Weights of a small transformer language model.
Size: 15 layers, width 256, 8 heads of 64, MLP 768 GELU.
Architecture: rotary positions, untied embeddings.
Training: a variant of Muon for these matrices, 786M tokens.
MLP neurons of a small language model. Each row is named by its layer, matrix (up: input weights) and neuron, and shows model dimensions 0-255. Each number is 128 + 32 x the weight over its row's rms, rounded and kept within 0 to 255. Numbers have three digits each.
After each neuron's rows, "fires after" lists the tokens most often just before its 100 highest values on Wikipedia text that the model never trained on.

L6.up589:147123106140113099136126099144108146110141065170127173146118069132112151124075132099153151189142112129187099142166132147124093073125177162142072107125117093083133130168124125125132115097115157115124199163049169178191115162076097113134141130145163133099134147145132088111169077074148150128092213138089157167111140081182107180160164147093128131086142125138084142098127133137079144077078087128106135123099168092156116107135066138156126077150144110098155131138139053162126147140189137117133224156134193090154103160124139211078096133155148108172158131087147140167135228117179148130153132136141153108128142093105180151170136150136109158139127104145106145118095140129097160147094131077145118090114167119134125163087166180104100085173082142114154206132132159083143167116193113
fires after: "\n", " in", " con", " In", " pre", " de"

L2.up630:173135098143069114112112090158149138127098106070116127057139090134141135207136090164146123144118135128150105109124240135129188136096151143073134140161139088154132136161080120158099121100118066090137118149124046159093171184163169159194088151133163099131135131112131145095054145102090137094169145160041136143153160093083143109151082103154105106158179075103154111135150182164164151136100104159122140101129187130123067130152104160131111064120116192139141141132128156091087108090120127148095134136040143163106130092135150132138159086103088112083163138124095164126123160108136149114124148148049160127069151120106129095151113114192116139194185163145145141106101144159094155142113104151124140101056127156148122148177182094103125130161111141161165088109157151079106122153155062
fires after: " ", " E", " con", " Cast", "C"

L2.up307:098058131049144073118136089147125151150130121120169088142142193098093157099050141127126145125112145163146133117121107093120071190105106120125089122119157175113155155162155123155175111158104096060130164176176093114088115125127097091136128132148113115165115155103143130152110083155119151094128189065139123172115103113124166142058100166072096090055098142132094111120135158130126105089163131067199159122113131169126127128125131151155123126096094112150136159057117093156146205135137164103133157165089117132150138135117185123171120161070139148198161110132140170075068159170106160042078134146124172062168137091161147114094096191091119154121114168179116134084104097174165160155114094121148102070162159116056158138161145156175112104170178126110154123160114121088132122139122131
fires after: "cre", "ac", " p", " Pro", " film", " Queen"

L12.up433:140135138126084105126134178127142135148088098090126095089176142178087214115091117145116126164151138168144112097163078115128086071198145176128114100134120140163133107131132125118094146147136153114165113108164161109162146173068162157142124129110077163098135076084086105157059143115095136126088133094145195180163115088165130151036145193123130100138146156136080101162145183145133102095060146140123089121132060135094134113155101156137165132161105131100107077121136108092163130094127132094075103111106085087097147184103129170159164105103113110140106150134176061116132119137178174154135135066117061114081100114137157093096008110154192146131139185116150120089109113117151123144094153104103140176119110147088107112097085116140135178180132114114152098126127168157169192106091074
fires after: "'", " and", "s", "."

L4.up74:155149116144137119150083104099141087175080065115192105123087135077171127105116110138105127089152168099155148165077119151112093106100176101122114110112060103092173168133132095131092113097140132131142158082146139165150118143126164221112155128143109148104139108114185101158172120145161134124131073087091141083118136164150132152182154133152094134131131149137127084075136155143063134110113084124125170107160151092085128194185121152244149113151094113116167168131113187134161183161105138154134145122111181157117129145129093099130152072096143119132161154120123122160123105094188118163141116169125133115084097106183121066155147114131130165090133067121159200173181136126099106118099087087110065078119108141113106201129174187119139113120121144139074105111009182128164123153142117
fires after: "\n", "-", "ed", " split"

L6.up40:167139161132098035122145105151141142137105071092155140122156117125120134138157161142127171156121134127112193138111062136127108097201150182157106178120189106090109103133148135193116100137155134163133147166126071093087135087039103111112089111183103134117123155131149115105130112118146088173091120163183112181118105104114143143170070163111081142135118121149086115135095117099165154156135151157110146143102192138109121150123032135186148171164114149133112130122111105113101082109152095143159091174075152160099156123120134081104068162085143147114110133134156063129127134182106126122155159162192167104140071121150083123107131134183098140138078179144077230115154127120094154081097093111132164189135145118140055140125132096183184190131099110112130173193132149104160117164110096
fires after: " in", " In", "st", "D", "P", "In"

L4.up260:130155102041117107161100191124150128086155125139114071088110112168124152152103131147105076150088116080182180150173149128053106104156121140114132096089145118082145114094101100170126117111114148189053104132095101123133144124164093129164131135173152073098141115130122158101127133010084121111127117111100127071146153113145158146194098147138140119090144078155138109133199106155133110131107121113219134048116139122123141179122197091187104117144079108131152111149152122154107136220110117119123141158165158151129117152098143130137071107095195166108138081151183164167113160161163116162140087180107094115114049133159136069123154148099163131129116150178111109130141171124111138149077158106116127118074155125092070084196163090108125106122140116133114185156153122117106140158101164
fires after: "4", "7", " E", "5", "6", "3"

L2.up296:135128132139062105153118078136153159088133123142157143138144101097092123107143131094124086227067060099214127129148182107123172123134132142099111143075106136115106116128124119119129135160092086167106117157082101121219126106119119131097106122159141069100076106161134091107117116130149187130135125115158119140130071132091177116130145089082148094106143134144127155149116101159119160069167062102113136116119135068082128144188105147138096068152150142138175122122190154150121106086171126220154126119116131155091109173159122166139118135138182080118119119056181145164106097147128156079199165088137115122109139090222128181193106172142131198112102093144169102131102135108133126084130130108240097109197140134137117168149137130157140154101167124124112141129140152125089115146185108
fires after: " |", "\n", "pur", " "

L9.up95:119113118132091067145137139130110111127128164083135092123151118096151125141076140176139100116130220169114120163167092136095113123078141122088085122136114140121130143139093089168122151140139110194127112144146161125202148158080144167145096079088092155087131148107143130144126146123154165099069134170137119141124111176139136152173136114190093166064209148131171153099116184095194131068186121139100177136110111164077099139097165016128150125158131123091172182138210113084142058174063071177111136141204079073145105129126076170149152147129079113129142131110094141086111110156131097160086144097130147163121125128164138168108158173139177103117161131075139121093113156165154050133128104125113119096142173127158177150098138150125187112127126134110101118135122117117098073097123168
fires after: " ", " the", " at"

L4.up10:136151178122100117152089131120080124147136089146161149109125128143125141159123141132113171053133069099139171103147163122060075089131122077088219116106144145109149125094083137099140144128141171119153166153149160123136079110106169146136133180099134059129255167123157134165133109134144102153066098124161094117147190109086172124208178191114187104198167116154084092150088188114107108156082096128169152090150115081153076089080159153152097137113091118119141129144144183143122092126114130137125159192150178155125136138099075207130174117094155060145151116165103175104104189108128079116156180153154117130129143115162087094173113112190140109159120130114134089163150075160134102111162148156098086132139130125102152137139064145107108139130123106136088125136124098112130095130114155
fires after: "\n", " (", "==", "-", "===", "/"

L3.up542:130127107093110124104099154094182089136167123152170128143178109118137164120121146155141158174127132126189126087129111031097125124175168139156100121132069086018120144175116152137141109158096104146128066099107151116110120126116139142128109143188121144160170108098167146181115172097084135123146166169148142151142141129084073129110149161151128110121106116194181103091178168155181114155084145111116143089129117141099199102141136108100161080139109190168164161148093143128111104141121136106111119150120128113100128156104155253083031106074161098097139088133103119141084109126146171175133076151139101144173098222148134074124153169160149142147093133099125107083131135135156141094122149123049178112111133107117105156138101090164126128190118135137110185159098153074090106135083140
fires after: "0", "7", "5", "6", "4", "8"

L12.up129:097196122152180163106112140151107136180125129106140045167150131108172126097050147111150110169129121111170157111195101173115138145086121104106111147095087115087112165164106108121090092113147142088098146116143120131174097106107137113086122119117120092147129080082193079134142102189139149138055161190158115101122163086140133136158209153120059167098144050168108157130138155070172139148062140169122137138076176134125152077093132092134106085085116169127105063184093108103177176090109081105099134158109112134179084163087189109186120076108132095138123100163133120157137093135105122108097125140104080089168158145118136141146118091127128143148110107136150149062103132202148149090115107151107155183113118112123163151157103092196163117113084078106117102127124094117136136076122179
fires after: " ", " in", "-"

L3.up114:129076058160114107144159180146139190133101123112135099153132142100169111110155108122142145152123105129190124160145129152115132169108179107018096130166097128138127152097144120189120127112067096130090081157130164101064135141085146115094039099194063108151168158144161104130083166166170117090080102101159162117089145134160139122107144099147105087138165158093172184156100127136098106160094147139146097154180193154096154117172163171116169104175166163164137162075132087099120115117099112108038126147111108107148100117126121123176087125129124145196123116122088187127107116161109105123115126130113109088153111122110196130114131109153112140112096116146151139138083130202229190081113131134118074149166140126156179117137099149211098091096140114142135122139102096086115179120121170
fires after: "P", " p", " P", " Pen", " Pro", "ip"

L4.up6:121124140172000115105092114107120115158114154127143124147154102097086143139122142144118121105129117144122122145107169111085114106109057135118112109152034156096137159168113109150175046119129144044165132112087165175151140109103100121127158073114131127137097152125160152109123096153166133129127117111107118155072097148080121164129130147164115113160095164145084095117114148111102085121128156157135118164084139113149125131066152151114099121180098123082225172157238134146163126100103138093106087179075127137138134170159099182121117154101103139206180089140141120115125095107124137130115137106092151060102096115155090130143110100113091142094178105104137145113146158107190125140138119111200169093170114139127198129136156118133120129095104125140126143084126103132232185115202141
fires after: "\n"

L9.up43:096084126135113096158157130102126138097154082061134077132110133127130077137090108109128104164094168112153152145081207170126135161129147146146109094132095188125156125152128055146197120108138112151119170153187159162203131170131151088245137179133151102150149165147125123112161083186093109173088178165117127116180141229093120172159109105186088161100154125094122153135098198135162149111165110089117124128166182047081132085100113130097096133110136137175152114138114122103135117120140146140125156167105197121143145091102149115155135091131110119161081087130104123107126150112097107148098138155139144143123107079116105163092144162131167127125168139164139203120155085147132136135126064068160115091151091125109060163133125188169149170120195121081111113125108094158086124074129129
fires after: " ", " in", " of", "pos"

L10.up495:096093142126110163080154110164119130134109110109175103168126098134123104100121047118160099112112108112101157115157135185141106119075103074077146092076141154124160154180145182121178114078098123115109075160112114143197202103126148174178142119152106145067128121157091132209110115138090157053135125145133138065158156136149124141136146106160145164167151084149146153171110105091137137172144114116064126125183188177142135182084098091188102097132102185105160115115175105128118120110138099218103099116137121132123135129100102141102124092129133097105157162113084108149168111097127079176108171094113128139128108148145108099126102146182122046153082121011131160115100112079071114131073126116125187129124106174143153104111124082131098183154089098164174108095125097159173114099106114
fires after: " "

L3.up472:105136102080133099133131136154151092120160065160081162116100122114159120130086166076142121229074054110114141143099097143101137100177138084142143109048132092127173094087137093098142128133122184186149062172092210140186139169088131115126112178114133135069121105110128121151124166118143174121144132147110108129177158152143141142162139133101160127094104138088102103152150118183124158099099134104114090133114125123112147143087056149142180116092097109084153075166167168121158140116161196163069083122168183116139132126119116101149131122194131146111127159110208063149111069130095099072154155104101107164136125094138132154188143117082118091091087112182118138090096136141156159142132180128242118110144100172175121177093113173140105146174120120103112132136132162110137112108180124
fires after: "\n", " (", " was"

L3.up654:140101138139002110090131109115102130128106098108040152134169090158104152132151091141089163144102101157146150067099124118133131123109083073139160088090069156148122062115150112149175122163109123114112147132117120214103106128083135160155115116123115131150075156121141153181124179134140095136148123137089162135166129124120110090112128123078136098092095096111099122134077132158125125118115118127170171140104138109158114149087169161106143115149141092065171141162172104181107135104102179159163069118051123146096135174043108187091074177177119134195125145138130156240130133135105134086096120128063151179140189068109168204121116142140150175086133110186090116129120101146134129135108168128100154126117141181130156188114134111134141061084129149132114123124126126075103132143083124
fires after: " (", " ", "_{", ".", "_"

L6.up479:099125125113158153044112120109151136111152070102142106137123122116103125094061115126159134095097137148147127081055141114146141077143135179157092073129049104161101173112169162109103097145170141055154204121109117143120123138093149097229123130132098125092090133129143098105112147141156092132096130157114103127115140077122173096110138167125079113125132126140132058105087139129128163118083174170164113124101121098146099112137119072091167211142130053111105076107139117118107128139112096100145077151129102148167152151125181123155126122072217143133138105077146149089112160128083145200109164127092116089137105080136127141143054132037121178110158123139133198116140070133115114142126145092150129123170110118101094067184185147143147102093055169124103144163099139098120164081126161
fires after: " in", " the", " In", " Los", "c"

L2.up474:146160083107120116039116188117184161163089065117140136156144091118148135143100115115068134123129106171114130128144130102162108156122134095143095115132115095134137131154113075192089069107121102138103153151133162076129084112136164165163134144126129069086089083176158058126172064132131141105146124112144141077130163104061110146082145158158139115091153089165145082144093126179067085088119127149133165122111180094143140127099132113145124108122137176162140088149130133177140149140101106126088175227105162132121171160143172154146122113145183163122186108147094165112172107095072087127099120139182173136123136086172132205105125137144136143167102079207187159070150097158165102138081065156094097138121146140164164097118050100192134160096084134157148114084141140121152121158129106
fires after: " ", " New", " |", " the", "ia", "s"

L9.up685:119126088131121132093110196131160119204101094098112165057124106102070118135072068098131132099117127185071101106074099202150129090144132143126154061199132144132116133104110119077146153128099140090173118114181130135113120127097091122158170116125106122123086139142112107152133117140098143130159140103120134128097135122076146123194165151183114172189181124089109098099145183166112142088163174110150166179145095151131182093127125116149121049142107059097139122140158132070155146090116144097111121123167096163120197099151208124175096140060120094124179073127129144092106127117160146143142140119171129121134048133154124150116197140122114107147171153077051166032122178130152122149125146082112102140119145150117190107109102135110127151158118123123128137083148123080166096137178075
fires after: "'", " the", " as", " of", ",", " a"

L6.up623:170110143106092171142153085109078132123146139074136148104153093116143110127096105165168166086124180206132136132137105150099164118168125152154112073113157089118098131114167117143140142077106084128098224107078113218181156135081071217152161138075114122094144150155188161167143104133165125112161193136118165114153095166137062181052134133119145124083136079176129183062132153090119082069100148117134164104110115096099140144100120163136144114097113087128122157156130132146141118032056121091123082191018125169122092148083115118107149103171121085166153160141139157159146144121111155086123139137150154142157164155105086112111154096146109138167160132121138146119089114137140120134137171164097137146082099110077094170125147161107132111137127138138190130150098127151111144136163156
fires after: ".", "lu", " to", " Dur"

L3.up585:117106123148173112161137144151064138145105144138075160100172142128136113143128116137107190171138113196070106107155207112133122084182103126116135174157096138152133134103108121119136076145155110093141150089101079099100142159119153158134079170171109136145106104132159147096184129145114052094142164087096139146130135110146176114086138096077107113147125088097142107140110136108086135114114092110202120138120177146114112085140166126070103098124147148105175137100084152126156117112067150102092083142114099083108163089143187111149154139101131132168187122157065144145148122128197195060162158138151107110098128104124131106104184208078139139094116139133156228065098115134146219120079133083107141140107189142115103115082039098115128152135143103137101134110168093115161109160171056
fires after: " Cor", " p", " Cat", " P", "ac", " Arm"

L6.up58:117164114113174137129163171205165102166113156106114131164077183087062150134146106118176168148161122125146106057110108136101131157091179145131160175176173143153125122113135111113151109142142179117156107083123091137130172182115138121168166124135090111084135110134109112177143096125168135134130090110120177092128124125157088127103109100149206148111152128148089114125149121099148105116107065094134180128097180053082102100159136125103144055095193133152122159165080158149255148156119158115094067100112127142138118125143140122127156176098131066100078127131099102152072150129156082180107122120157138091103084145124092161108104144117115096121138126131140113148164042112086084087151090088082090138135114151124146146099138137155111141155140086089173049111117091073131112080201108
fires after: "s", " S", " ", " consist"

L9.up565:129136147110120106218171122169082085138132102151087085140033170132155090172146122087121159123040159156104151034144146129171097132128136079092130129114106154105151126173138075126094106114112108183057166122225142180148121138131123120216106115135131096161110113137162105116142140158149154180088115098124137120115143120117099183158053111101127126078130102101114146196116120142129145184139127107113146077140113085063104137113120080101100084107152167134137154135113100194141099214134124134093154156147130070109167126153097127163161125100135159133135146126139098158140181165111114116098143179159073153115113150116089109133118174079083133127070119117110189185112132114183096093125100139134149148067133151096144143171187094059124141145146133130117159164092099102161164132126152
fires after: " ", " re", " in", " con", " de", " Re"

L4.up270:118119120131092129101110112114135138147108201154135127148108141123131158130126093163117093093024119126072081139149151143118146199166111155124101133156123074069160159097111150135134134122134135196166112124074170106140105143130166050136154121125146099193136119076149116175172083105091109104039123136136131117171163114154163112123112088086091149114107155088144138096102168155129156112136094116118179096117130132140073091083145123180172168109101124122164197146149132129142140159104139130149137101106166100124120138083177081104115174066117097187161052070069047091158198165158107120141129120128153161159108142112152195157185129105127200119178070117120105133114129136085134158116105123150089137088143165141138115129150087109142128104166051085149080066121099170116140168178150
fires after: "\n", " Su", " L", "F"

L2.up68:087121139151084144107147078129129153149094084175082117104123140126115165114000101100130122148168135161104125046129110089110167127129130100138107075144155126116129104093159098176149119102160143149155091131195072119121111097128148132159125129115143108169116125142123082097145089005051133122105111148179121133128133068139118172162160178041130162155122123050090131080101159090098136153136134160136158099101142109128126115158135146126174133150076107095189093189116132168135102121125140224116126090150198155154117127127114106141163136088115178147111117156136129138112095129096127068115128076132191125151120090071122131130140137101141096113117110055115162142121073094133039121171155117149145086149112149102146155079165153080130145121182146117114106132132152109125132194101109
fires after: " ", "7", " De"

L9.up719:118123094148163152158108127110120176173116146107147122124134142194164133149079087087170121131121127058187113126135119186138171095101169126136167161142157106156160127118133143097139151124158145077112176094155111070111137112120134067087135111106122089100081146135206124070166120097148133169081141134215112145150175101173133100129079105084188110107087133100143148144190098140116153050093053140129117120163124155182153166136144109151122142167159134022130162162103088169126142151098137105110134175147174133155142090139090101135144120103138118136193101108217171135155125165137072118119142167136168160130126115111131158128094184062112183139126088144101153107081106194095095141096123136110105134186131098138039123119150148145123128125079144186105086112057122141118163100152104
fires after: " ", " a", " p"

L6.up476:153078069085147130087163138167101132176151096104190146116103181137063111116135165119111106086095094098134141155103146174107160160078123138073149170157127179120121107176125118180134104223170154132131181178125105098141132125113118183147153133123178150121133133130098105104108115112138094104108122142106148138114107143088153087118156085214059124055168108144135097119158184105219138103097142152150111084123114062115104127134131101171116154120145095011152113111130067124074102171066137098076151131142148158103123171155134110145122127142088077128231155101130144095144178105137178121068172080109144183139118161146118133161123095061096142125139141107156154113115108162101181115123138083129118086156139128113154107129099153118152168127130132083144133143142096101165060147127134
fires after: " the", " in", " The", "The", " "

L6.up706:060113122086133095107109111093166138127140127178129128095098164112125142115141149136116181083097054097133132136140181123166124121140183147123133103101010139152161098143121064089093127144188109149104123118123117133148101162129155149066135124123104119166164191101137171098074106167121124107115110142148110090116119110096178116110162136088094152123145070137156150193124183053131102108115164148115121115116157144124118147195042087106116167120139138155128103135147174082150120112138177066130050115106190141103131179089113106117139116166167100156123081077169149149148133123140137073088163156105128159175106081143113124142162129103140088135073136156115181048178142143101167148139044149191128122122197082109098111164153155137145116160088095089164100126186108131101140178168126
fires after: " in", " In", " a", "in", "f"

L10.up28:124106160110126120122103102126136155095094124063152100146130123125101153086137173158175107140133159125120073115063067090173144207196169130088130121165133128108121128109170131142137118126150089118030187137149090097088107084133169218187180122126117113094108125107209120138095060182094126086070107163181206120141171071094092149170098114129114162093078121181131136156091115137123120107093115158104143119127161140123138144080128132141159145134147135106157100067170135100139168114120106152093134167125130160136062152106168165149109113083169154116121128144128105131120106104137148132075149136170119119121129125066149153149109144123175078163115097152130133063149184149102074147134098157160152128121169038092116084139130170170159112089176139137188159144111199087152120124139165
fires after: " ", " c"

L2.up405:147090114095222205156137085112168146116130104145100142065121155164143117193080103145171153125096139140169157043116153161110201107075141128108105147142174138126162111179158140145115138107133147181141154105166170106117120148093171206174184142093146095138113113106108125090172121141169103175124126122099166143129125133128133113054116120066135150122106187103130144173124110111132103147089091113173103098140133102120082129148076135131115144149137091149136144121113115098132128096090088090144106168169101143155097128127110150070133129137112107136071122144109106143133111080176118069160143135112097122142164144139085142143089117151105057146115090165130095184154073106171155146140083069125135077146154165113041156076095181116149174095060140087156133182093092060173094156062125
fires after: " ", " c"

L12.up163:114099083143133149147153086191158172141119127131146132111121117171135182119104103148162148137083141157098191096138117139090136163042149073128142143154157104110108141121125124170097139095063121161079124190089121123159087159103107117112097111156147083165093118151151174132122135130157161112083142099110108121085130082163168157116155142156152137106137134100105103140130156138113087099071147087162090169099101137116097128108170062224107078120113151135121143107117141090128140161139157147125065148116083112115119169092170166133142091142138146171182114148156091117111173110147194117076169187099124247203146102058084137109181164092147098158126135163070162183114128145098094144090090174118119138144169102074109123103143129130150134172097130190069141151121091100208121082151127
fires after: " ", " was"

L9.up71:089155081138190187154107116142121135101080178107114153172081195146112159141133182107131143155139079159183098056198139126130208168166153143064088127123111109111145136185165135131141177090151145150114136129105125087238128139153159194152155115150111104087125127123128130157101140108135023130108116171146112105152091123171105120106174161122153114092148150104170098137094103109131159154131146135107133107123129096100095096056103118116167109138117053158159078113171080129160121159087195111081111171177100149122153094146082111229171116136134120115134152139128114097152141141171145093047082094158158127172082157133128151103121136112194146159163090075100078099124116119119110142140152143109171133101116163114134097086094107074146145128102119140164135144106104083095147131138114
fires after: " ", "s", "S"

L4.up484:154131180058114125146136142097169070130154109117094160102113104177182149103137138139141083126173065161123145145160137087046204047160162057120127115085137156109071143111091123149128120120085115120176052044129153066168105106150096133103178171156130088116172136110155141140116084178157132132088106050107066125137170088129145165181145124113153127162099146118131156135106102109145165082068153173169164114173121174098124097161148147135132066122170100168140127113115088129084100078119172085132160111127146101113134133143086101113130103170120084188079105098119146161159142157122151159117113142139089109178139145065098156116131132165132090119165165129130139090137111134144080140130110085107069163129099105130106081136141117194107110151180182109131110153158092137154186175114162
fires after: " ", " Fe", "P", " G"

L3.up445:103113128179129106133184123105173061095155114101114149104160134137112167142134162190158133142158169145101159109123146120138040065161147125123157082098084056162094122153091108073139162133149111116144131151119097127142146105099108095161104155120189104131127071102137108147136096096144143115124073116102096118070091148140111106132179106160099162092188135113125109108136122094140171140077157149201155094200109091111124117153180092102155112101081120144167185188140141144148094148150174099073109142087126124119099114189167125123143113101141144117131170109142176145180183149125098149120104127192090187126061128092144137157112149106197164131099160168092173044103161155107060108131137115119119144138107143064187067218172118160125130160127173146137072104115120090150142111136083
fires after: "'", "."

L4.up470:121099138092140129170063089141120144136138098139153121130131143064123079160108083145077185083137155173055134091073130131128134192139167140134126113180152147114181100180190094106164138157119191126161129145113129122163076123158085136164151077152130102184130147147146150150103078125173145087120138135106128122101139131131114120100119082115147116150104118155097116152180166086175129118168099125098113184089141112128093055060100125154065090196140097160144154138165108142104152134100160113103106107081118115148158094143125126145122153070143112088104184075071088090110137150102132077116103179163147136153097146196147081114086119165097104210161106154129110156101070116194086119164119104123120162104104136130116117049085136091077107140051181133173168102084156133116161112168091
fires after: "0"

L11.up48:124096157150092120170096071169075163145088177107118094154128106133104127123054093152150143195183117172169099104087116096098193144162120122089141070126150106130094125154156146103108082149116158149095236139119062104099202216088173141133152121108117165119108056133096140144165106168156094105122126116158187142111107135128149163113083132146086177095113143141144147132086174124103116079086158137114128128123111121158139086114150154082096131142150133123163154124133116107144119072115131171132189150079066133138123121179093221114079137101150110163096149142130111056079132104079151115126087145122176111133143148105108152180158158143136129162086119106133171080108151096165080139107142179139098127052139127065134093156115157150148133130106072158197164101116080111142126129097139
fires after: " ", " a", " p", " P"

L11.up518:093138153103154134159116149152114080115134092089103133087128090168120110123134124103099117074101157141100127087154139149096112132114120076107122178129121111062141115116076153136177130125082146142111134097137096096143096135112120091186129124092111069093143130063134102110158112113175159097133071129144102096190171093211097175150147115084183123139107090119128127126125124139163158119165165177149166149091152100099132112115122076165095125125161126132088138103023172088145178114074158125087117159124114105084095048149114131155065157110104091104179093145110124151131187163093176134087089160155144133115102156110116182114130146105124184115117071037143194125100084148137104121031119102176054156138171178141112118131100112181136089107129151119206133097088141089102162161129142
fires after: " "

L3.up433:097131147133144095083124173143171120110124190110136144114143154156145142155093110145114102138163130087122079128162114170121135128168186146125118095150090126078126069133114110177107176106122159136106157129077093093133170126156127116162129074127142103142139127164139134110163112139168117117082140137150127184102120099106173180164104164175126177126119167227124118110241073074142120143103118120184134090122119115144126170140054119143166100156100110163073120113118120113147134118114147161118102190149216125117117134130128071166071153070132057160112119131152159110142124155214100185161104194127126151127147150166138132134139122122121120130150158071162112047168196122105116122101161172119066112072124158065112113169102124175130111109072142091116093216163149187109121115111152
fires after: "1", "7", "8", "5", "6"

L10.up10:120118131126156137106178132108121100101096148184106088135147115086129087122046154192129179129146128096126089042178063163087112109113159097085098159052180098075129100174133150121159132116112120099074179109069085116122173154108124207210098122136118080107098163094158140177085141155079154130128191152144089111131188085175143118105145134049152114085132127112212128158138075119100134083106144148123156126139151125146064143101092161079137130145112115139130095097128146122123104136130124166101120112108084137146085182056095118082109120177122174132144089090158185104146094097107170131153124144152092124142136154107176107102100138154112097168186105123072153127154133088103099136110106074080096108142144135132141132125128091184108110071108155145140189139150170174141113130120094
fires after: " ", " was"

L4.up166:114119143167123143097117095176136104113086087108114138147120153067106167121122106089086158182115090090115147139095137089124099189056165135146108101099123126126156104128157140130127182153151091143116132121122210093144129166145135181103175068114085114137104118090123172137157114149132137096127120165117121140159144083181057174153075178068110087080105082147077163192077203091147113172052130114210140086148132136153113104099125184104138137140121124077166157153176149150117118107119150092140061123148145121134081139104156081148053109181114166118118110145197142173144122108122126096191125119217131134123129108118115103087099132147121109135110066047149146075110116155150106188160104140123157123142104193158084104136106148151165122113102148147089062100127124116115132084152097
fires after: " (", " "

L3.up691:165133135151093179140108127178128100150180129187175068180127104093143091093118128141143121104163119108076176118209126116128092119161093068126108159111080088133103126163103105154128113096135081089149143101105130158131129105143195139153106094111168114132156120154143141104140138085102115131099156136094172140053105140155113173155151144173141166100125106120041141148143083127077131129168143133108088124185109097131132107131159141140147142162136123166078190110122068160171178132085175144155068167132102115126153159093112132130124111116121108070154172055138123148148130104124147159161180107222154104087122170104074125110152144122117056167121135000082086095097128120175153139133091142130125120111076146138157088144162172110140173092091148148104110083154185127065160150180124
fires after: "\n", " was"

L9.up484:102146151133078152103150086156128116107158071131159172122116168146159093111137079096107097145118121105127133120124173142126147173050129123106115108158146151118169184122112143140135109170137133107143149150140125162205059111183099148189154101132080153117141143122068096136148123117160084106164148158122130150095169083141177123085122141117141178133114122099205143166139151099164082109132148175153102089143077124110096174086081162089092183148132167158135059106170081149210133064094135093153123120105161137139149117130131082119140066209114119143130157051171138104082095153116124079092123115104134150161129169124117060118101111155156081105121115152115180160101147144121175099151084129143154116120148137159089139163119195098154164142123102173146100225195168076144097053116142
fires after: " in", " the", " In", " his", " at"

L9.up680:090110067105039107155102069146124120100127158155083091120100151149121125146113138092155184119123136107129143100117106074088180159060111155129134153143144093124101131103097152160088100117168138099085119117130126173134107120017150102109111158162142081210159127121131122105148083137140118102099101179115123138144114097113105124073098110104108178130118123159170154141147124171127126116186150145117158124111158057132160074155119183156092115105094134098163133154065118125168136193073123135081152144134131161161149161124135137109172071107131117113197145106172162181171099137166128148144097112071134157096113099046129119195140102129098175191131131076102161175159121142050125102144052148122117087152098123084026116152144114171150138122126152141103056146143145156127150142158108
fires after: " ", "-", " re"

L9.up101:099158103150117097117160140140081124160108135097132074122101135112153079120154114109072142163128137124142140136184158133112068153126130051139122163134118134136208140214107157142097117150123145166093129134170125112103146178130098219157152136125150110165090107094099129079107155126175123123114111158161126134144145116121137195117182126087112121093091119159154125092123171045123099123156182092073106122172083081125064192180132062221126142174158141124120115142118101126152154091089090159177169183145083108125168147177132166103147126143100089120145110132127103168150126125084127102193096159081172139119111152124114151092092132129155157161135233125129166117112115164146139126124113178200094121141120127136154084136134153146145083155073160199108101158078067129089173165135165
fires after: " "

L6.up344:070117128151052100101103126144100090111155183096112088129100085002093112152127132183171142140109120184148195110185127137154119139097118070137117166161117096084076082201160078127173137105112123157105150140085129141127124077122110127085172134089131169112104152131152063150126096060140133081108148155178113102122147100136096184090099099157148154121132152128113112100068133153118191191111111167093162144128160112121115094091120155233165133127110142054109150132126134105175096172063162113128094122142141129143124139077127089153148163101129157127134140139079127152173198158128090156142103146143193102127087121145092094091154133129105114162113108098130081124138147115147137127119156034112117124120125135135128107140152174130089143118068121161114139145145119152086124115205197
fires after: ".", "\n"